{"num_hidden_layers": 9, "hidden_size": 512, "num_attention_heads": 8, "num_key_value_heads": 8, "head_dim": 64, "intermediate_size": 1344, "vocab_size": 32000, "hidden_act": "geglu", "norm": "rmsnorm", "norm_place": "pre", "norm_eps": 1e-06, "positions": "rope", "rope_theta": 100000.0, "rope_fraction": 1.0, "qk_norm": false, "attn_scale": 0.125, "bias": "none", "tie_word_embeddings": true, "parallel_block": false, "init": "normal", "init_std_qkv": 0.0321, "init_std_o": 0.0, "init_std_up": 0.0321, "init_std_down": 0.0, "optimizer": "adamw", "learning_rate": 0.000743, "beta1": 0.9, "beta2": 0.99, "weight_decay": 0.15, "lr_head": 0.00615, "max_grad_norm": 2.0, "warmup_steps": 547, "schedule": "wsd", "decay_fraction": 0.743, "decay_shape": "linear", "final_lr_fraction": 0.0, "batch_tokens": [65536, 131072, 196608], "max_seq_len": 512, "doc_mask": true, "train_tokens": 762400000, "max_steps": 5827, "dataset": "wikipedia_en"}
MLP neurons of a small language model. Each row is named by its layer, matrix (gate and up: input weights) and neuron, and shows model dimensions 0-169. Each number is 128 + 24 x the weight over its row's rms, rounded and kept within 0 to 255. Numbers have three digits each. A neuron's up and down rows have the sign that makes its largest values positive.
A block is one neuron, or neurons of one layer that tend to fire together. After each block is what it responds to, as a language model described it from the Wikipedia text at the highest values.

L4.gate321:151140109136091137152120122154135121130139106106106120106095112118135126146143111115138114085159087129131107067106098108098110100161130128119139096130133172161202161153158126125152129151142127120096162111091174169127067167137093148112097107132130107129111113115120148131138138087183116125170175138126079082158157139173096112137161160127129118166094139107131130126129117101153096140150115089128144125117119140133123141099111136111154162140130119170116105165122155101116127113147097118126091115138138142134137129
L4.up321:124088145147137135108162122095137162140137149135119160101151118148114137131144117151109119124128108134132125095095144179096157119164121117075108135115168144143126119142130161131119137147155119119088150144118125111177129135143139099153172088120119149115149132131115153161118137078102140142154152142111120130137096145110098089103163103124067110144123118102119109147139171108115167126158093136117111133095187079128095123130162126120137129140156115116124135140149119145129147146085111106122117108155151139134114080
L4.gate1010:177096109098108136138165112095115116168126120089125131124144125119111134157127124166101167128109100118167131104159133153137113160094129114165111128103156118098075159116144113116128165134148123111110136108124114127117130136128168146131140165169082159179150077136141121084139146096173119134137130129177116107148139108113116117113126098073128134142137111129148142133108135138132135144107141124093152128170102154132103141160114128118071123119143169136178145123148128175125119082117104138163084120134092113123154137
L4.up1010:177134104127138138123116146148123137107152144138052118138170111131127078164158154098120164150150116134138156126118089180099115062167155153109150123117113128140130168106095103175089160207143125092118112095110116105092123122132145125105110113129152143133129165118146164118152131131133168098149183083120153130157155118114154113121134112098129142131157146158155102116088113147097111137122101136128125123121124149120158178143146126122138122122128153137166135121138106146141140138142162125107128170092141082106144126
Responds to: Comma after introductory phrase

L2.gate58:146145159047156146153149118174161135111122093138109164121125137099153091116164134159185153107147113085129121102140140098119138111125114151135148130138107140131132113101181116134083138126136132123066131115123166156111132140121108160136103114159141129074098156158148120160113100109107145123121156141125095139135113129095142123138075119139129123120087098134147154101129179127178151156120127179137164133159114168138122094101134115119119148150121153117148121106136134119103144138125129082138079104125117126114123143
L2.up58:126137110109120133106133139090126107121130116100112123147139105126125095166107160120125139086151114141088150153144165156153112119138159120154101116125134078162150078106140156140139144146144148148134154155101133173131118126103143124162133120130123161119117115133111144136082159156127103168089143125150115094105198151139098111145140121135145067158145121116105135121145159129135161150160145134100118153123117153163162127159119145107092114116094145136125126158120136112157112113120096135096109106130101136105135091
L2.gate619:131100141157078152191163128069099129124164163134155152110105134081144081155154120145102169114116137084162120121125104140161130147116127127125088108110163115120111196098090122126090095109123160121158125187146181081127138136124132084138166119081120127111108069141125149149135099080094144149137111148064077139132137110125086113126126111080122121122118125184154147164111110125144182117104123137137155132158108118120141127131105114121154116143138114096135135144134168139121140094169120083112141130130124130123130164
L2.up619:182122107115125161153118124143129142113156139109122137135137110130124081125117151137163088125145082107123100105098095166148056167133149123148150097099136124139128111132123155146134143112128120177124159142186180119143124100128129146134144133120132131102095099135069159138129116092126138182152097135060101149125105102132137129138109096120136124165121098082120115108110164128119125129168096136120147113145136157142130124124131124114108090097075138096166081145179153134154149132119121159113109091143146157166126137
L2.gate660:134179117128131147142100140149111102191110110135107142134133134118137087175106135160140177170130176108121103098117117147174093112115152151151145140129133084150140104124116154133107120101140175144110140089136106098130139092125096096124104115121134134106152121137149131110180113087132113174104164120169130091119136117136106146145129126083079114114111129131128166154139183114097080144130095153096140121161093125125132140124117116166173137188158128168150138148150149149134099119132146147138144130096145157124114140
L2.up660:159154101147103151157128130087136122142151125146149157132166124112064109142118139079163154079127133165156113121156137126175091105138128136136142123123136136130157180126124127124103135156124126153087123156104103156134131146118179126099101099146089136122133090159109135138136122134126156147114147093120133119062135137127144133109145129162121160128158151085131160094094134139126068135109112141105138125099125162158127117136113095128154140122125170124125136104133123137136124144123136110151139161120119130120095078
L2.gate1030:121170151136095114140111119115104148108109165095147105118181101121111095090132141139156120089202151125151142134121126154144165140167145124109108095103135142146077153145188132112106154120134129164113156128116099130130152096118158139149108134143112144119112116178152089120167130119148135154120152119149142141121105128166147079155167089114091151126079166125138146181131100120145118145130122154128148145114075131119157108134126194126135149165093138126136150128120153086135133133116107084150107108100152115130113143
L2.up1030:123124126083132127151121176087120133131107160130112152089125157127106093113135167118108101125120131157142104131155147159147133158148120132118131110127120082145123137118132183099131151160113158141117122127116147146133119152140127170138128110167115153087140146111159135163108137166151115118123151166071125141125171081150099137138156118139122095120169124108059147137129137177174172135142135143121146127125114120152066096156108122104137114131104117108162106155139134140111131125142126117153190150106138124138133069
Responds to: Conjunction "that"

L6.gate323:114128119103125130153166168074130114114096129152104142105091122059157117145122101122101138101088134131121163098175128145138124140119118141141100106105162111131115112134139155086173100137120159121148152152187151107109157070117123132130104150088154121126132134118144123145142086101114128125166094125122112109157159144103114114150104122097121111144105141138124080139136107103137111138166177172169144127124112152155120154144111085130113087139175193152146148176115162118112141145121139117126121148124141125113119122
L6.up323:141136114100102136095053112182139116080132124129154106135117117137119137125137103175144127090096139150145146098142127122117111095111120139165099102150111124122134140101089116139118125113128094122105142144166163143131133100148125135149105075126117130131164172141126132129146125111118111118129188140121134144123084147093129153183163131109153115119103132114139130131102119134123113125147111135142115137121154118160099133116086094123122072139129143088129142142116117094099144115115137121104090130115120092089128160
L6.gate411:173126092153163138117147126092124141147121132097149162159109141125154119103169096126100146117124110151077141086160142083126124117130147122142143101127110169124096138109111131134116134116139079131148132139115117146112141117131163100130132091156092162114160101130136161113132170057130138105123179147091149111067132120113121173147147136140144125159081201080104131104095088076159133110186132153120088082118126116125124119141180089077096097128145156121087091135135112114135105133123114150081100099146118085116123150
L6.up411:171151119135139141099123107130104112144145165106125182152104112146118130095086082110097133119156119128121140108144113173140101118116126126133147128122144140172124132118166132103130117132130136157158168088102157108175147100128125170132139106129127168131148124152090149132137150139126119125144117110129139144111105134162129104126139143119144122091108128169108130184132110139135164169114142138126094142083081088125125147145118160164168123177150119098151140158124172116111168179125127104121123116153125151127140114
L6.gate525:139166122118126132154123167117177151099144153135121137067131118151160184107162096123125146082126141159108120142138137148155138102099124120136193117129144132128102150145107122183137098133101136133134105106141151149119118104121117138144105119137129145116168145123150138171126139089117109124153112128140132110146125130149125115150152116138154138120121113149111119169119133168122118152128083100133103106130161095126065157142111162179139154132161162160113164097089137144144102123161126159121084115151126166148143166
L6.up525:223089107150109137140120182148113160113134124127109106107106121129092145124161119148102154084141115154116132164091113179148146094134122126148151147095140143153117092098130124111143099140111178135116096131094141129151155115139120152158124118142116171117179137130147126185135156175116150105138121145111144144092116117153085119137148133138117123127159138126082133151113185139075148138108129134118131098097174105095088118148096167151130143093109122123083102130147131175138133150130154133090117111135165109134153156
L6.gate620:128119155123155101119125120159129153144119142074088090116103083162136096109150079133075160121127150116182120138133136108112134109178112130124107115141132158100109130151117059103100082136134124148159142131144116129113129130128101172114111101114116154107130080126152151078135134160174151086154156116142131129114121115114146114126146123133126147135128164109138151160116105139129117157153140121177127129108131052133132149117112144119142095108133131152140126116084134162141121160068102130135134133144138157133148126
L6.up620:125141162153116148118107132154109110132126127155122104163121062120116134120138155084120166104142158123141134088151095106108143099111143107132116148125127126120145160120088124151134115125058119130118108147152170111091116182108151126131146130092120154137131146103151101136134164089097144124094133124095091085064105147089148163151178093107131074129124142149142114162096091106126128167085124127105162105160141089103120105124154115110177155106158155061121122131158147123124121109142091128151104061102118126122115125
L6.gate682:130159107138143130103128166116176130118117114154084138111091117155152144133122094098138161114113100176129153108088097107111136086138139135134146123107110160132075143109115144156105104125120149105155085151075131095105093123114100115152124130158166127092158149162146097149147125116158194101131128157149136090126089116160108124140115101102166148144096112151095135122131135129116128122126117167120171106151107128133122124133115118068135161117172147146104170145117153154129115090110114195096085125106144116146115122
L6.up682:145162125111131084119140127118159172128138146156140158109139107127109124135113114118097153070130125124159131134100127120114153126191136098094168164155123146149074112076106115087114083132130141088139105143157181113147124096111122155161145110127151149093120136150127100161133121122147115113163133142107149117079176117072142124101127150133161121089133068099086128165143162104128164137097110126117107107130152086080115121131153147121170114100125078126160138126098132138134172153116088174112122116110145120108113099
L6.gate956:180143120107133121107163108133143123089105144124146124104127126145144116135128096133108166143107131159141132081138130128127110118117146141152083092157102154107131130118129140141144159097140129135126108121115072117148148131088124095130101141117121111132129159107135147080156082111121150080118148169160116167130116132120155153133136095116128165171113124078153124097147077095141125145137139108157156127127114138142138170143114147134081126125169105105145146137161128139098148122144150119096110141162112099139105135
L6.up956:141129085112113152127131103129123169126145083126113133139159110111144110136150105165117140108137112177174159098185131130101133106091149158134118171124097166128129124114086140113094093135126128125149149088141124156128137136155117116147099109149155142146143109133114142126138136126120124113146148123174099099131078141128126077147150137134146131136123103095108091159176075079106124120154116128114134091123142137121185147098093088085091150111144122138106127143066102128123107135110075112130130126166135118132178128
L6.gate977:128178180156090123123135132124153155135100112153102138076115105138117137145169113130090197109106114128116077111077144112161115092152138133106134142146118136152148126142099170104133119126129140120155151113098155133162069144138117147147190122126126134129149121158137157108088140119145115120164140165157160119127110131092078141115105151119176105135070120160131147142167180143099189152150147151104154126142187110096126157105143128152109088051175114102145154140109130160131115130095123134107111156138149123129136158
L6.up977:155081155105111130122146129117147161106130172101155158136100119133067116097155088092083129106084142094111104126105123127115138113118131136106114138100149124139132114105081138116175142139110115127117115143131106129142139093108135097090165133122087127153103093144132096131075160115140103153143151092097116115132169121169120126146113073109144174125171093104140134118120121162132148162124150145123102151069155107138148108125148114144115144139179138123144129144159147162129151136132101126151134126110147146133120081
L6.gate1194:133114132168159134127115129100115139149139084115100103112113154118105105108140084159109163096119122122063137158133139135099086061133154139154119140122121123134133117058153155155120112151087127109138113135074124091080116161117135132136123146126137169132144087194138175093104147122138161118100145107122091076158156118082124144138120083082092117128104126139119091125136131146112132184139113200132118145090119120150087138132113093079122170078187151149126126151141162146109150149104086129101138113114120122120108107
L6.up1194:127156117087130126141155141183157084114158142095114117085113121177135103083110167123116145123143095159135105167097141082093117108094123150107184123136156174138162136129120138085127123118137139150166145174115155130153138161112137159105131130113122106142149085178126145104144124170094152107162125146150102143105113150135156106126162097083107173156128167142166124148132110157088128124140084143116142151113159128092114149114112149092126103119131136144157160156132136151109114147104135125121119147167160121116146152
Responds to: Clause-opening comma

L2.gate777:165115166116112185177110143120072153137154128114135102171131099140120070113122150135129123139130136146101111120136130130148113093103133137161129151123132157133072048128121093117123140115113161103112139144139146130113111132149111108107154153118121183122128108163116152137108125141146127125108086152078107104139143122103125141108140105122164123162131162123166142117121141112163123112121158108125081097106171096172121151145116140159125112151148166116156154155137153126096153158107162110129097101180119126130104111
L2.up777:162103138092109154188098193152116157144148136148134125157179141126161127072141154093115145101165086109107144110153139163125160124141133119157130148118155141128112065105123090075111149104129143134141117117105129123107165126120135133099145133157136138136100106152165143151132155176160140133130153109092149142092111122117134089104134110113115130162128145120186144111161140140080135134102102108119102166105124095131119116109113132159151121194172141112148175114136120128126098143117140097145138159132135135116103111
L2.gate848:145102117124114163148098130145144111141079103092152094137169137103137124122141104167159105108104133066138109134100135136142139151163105124158121155114126102130122136109148129092101131106117126105139129139103145132115120120137109124139160147176083147144147122138131136124110122103180127120084128105127126162118131108127085137123123103121149122147104136111124135141098112150134161111142132173136072164158164135106126118135095148118122141128178076105167138152092121133134121111123065146094091125133137138112131141
L2.up848:183104116132106140147110167091119147130128113148158152129138113097099140111117089124111086136131156120121085116095132104114085118077144162142144127089087163133077039123108134122090152124157134125132122146105115120098119146130124079131132121170115132104147095117120143152133096143154150119117112142095087120160115114166112156093146094128085146138180133158135135160098090093143142120183124157132106125119117128102165162150145153150133073143110126162137143137096135125132119146151129156127135145117105148130147155
L2.gate1043:157111089112132152117131161119131196077094108155150146170083078151138139117139137133139135140090162110122079136134134164144092091140120125185122144167132131122164120108116096138106104118166112127113149129167146118111131179108162102112139132144121129097106145121108124096103141101151105117110164109146077105125174123092146172100139117126116111154108114131131116123123142115111080098134149140133116149146129135123107144098134127138124115183105141125127150162117055155110126107103152147068090144132137142099124194
L2.up1043:167079129158120120111154128112132165140153105149089128142087104145169201095147123080137140111102119145106088113116113113122123156117094102076128164151163121130161154111165078144126136094108088117150133154106160114076132141127167142161157107134139105116127153104139130108091142131156149114101106141105115096162162146174149159150110097145094127109130097106139125128129094125084119145111123121124127139097108161155097109121169180091111131123146174120142165145096114159123105106112120141091074132147167136112139114
L2.gate1187:186125113079156124153126130174171151101111119074086121083118185151137124106136107182146133127138104108157120096122126130158127191109110103166149140120134137140161112101095112095118122124087134147104121138132085131135096092143171127165136138111138148123133119177155102099140131149139131146102167113149102111148107139133107146153147151113148091124126168132158148090153105168085121147161077132129111146196132124097177159146098143168141162152156130176164157173104109112068124089150126134111112147094084117150087187
L2.up1187:099115133133131121185146131132148142114101147136114119125083151099125169111109149155156088141134159104102142128154166129110118086091153116136109143136108124165154168097135130098111168146145103148110138172135141129140146081143121139161157099136135143122125135153120138128139182114080154138110082108129118105158146128147172146165094094097127136152176170159127138141117136145131139142140136124126085100127122114170130132114102118143147138180165109115163079132094161126087096143148151119122115154133135170112155134
Responds to: Decimal percentage endings

L4.gate76:151168163120128096137144135131156171098158089136137110108111108100106100144088134129153128110121140124168116167102125126122140138084131076112179170144155132130130132106112152110079139133150149140104089092097111111096118106131089111128112120126100157088181134163120129160078146157120122109124142136093125105092124115091132140116161138127121125106113125152112079152112129122113106123110108159106125121114125088110133127110119119129067111106151133141156128117159147119125100128177092128173159118122118151117101115
L4.up76:077115139130148084148064128146137141163128130144144122101116137118168131163110090110180143112139121128104095103150128139142143134138142116124174154143115089141184121117114134129086143135126132142090119070163134161151152091126147130128113138174131117171147117138100154120159133135099125177181137159120181136147121117110120156143141106094141120070140121118108142109116143153126141098100136124117102144119117138131113131102116126084135169159097131131109126126123079147132159124108133146104103118089123151101123141
L4.gate913:117143162122146127113176129118113106127126152152122116123136155127101128133109137140124122089123153111113105139178138148085139114082131133124164097061069143120099148115142123087130137111103105125113170072079138160102123101108158132163143146120141141110077115147113135117119132153163167107157134127114114131093147135116115158151161107165138119124133163122150135152155148162111073147126117106112123124107134093171129155146114127075137148099152138125141149169164100118099118124143113138127128129138150120079117141
L4.up913:124134077183161080133102151116122163118164179100114097122161097144126112128153112123155154115153145140146126134139128156145135124121131097158157119094079163146163122110106130179108093103160133159135146105098087132141104124182136101129133098118137129126164100150141138132090136112148136104109133110117155132084124152132145137146117127170109121124169138100116084134087118097175102129125143091062125151110083115139091131144107138124139111178123117138155137103129155130156128153137062098136128139155101169158099137
Responds to: Mid-name word fragments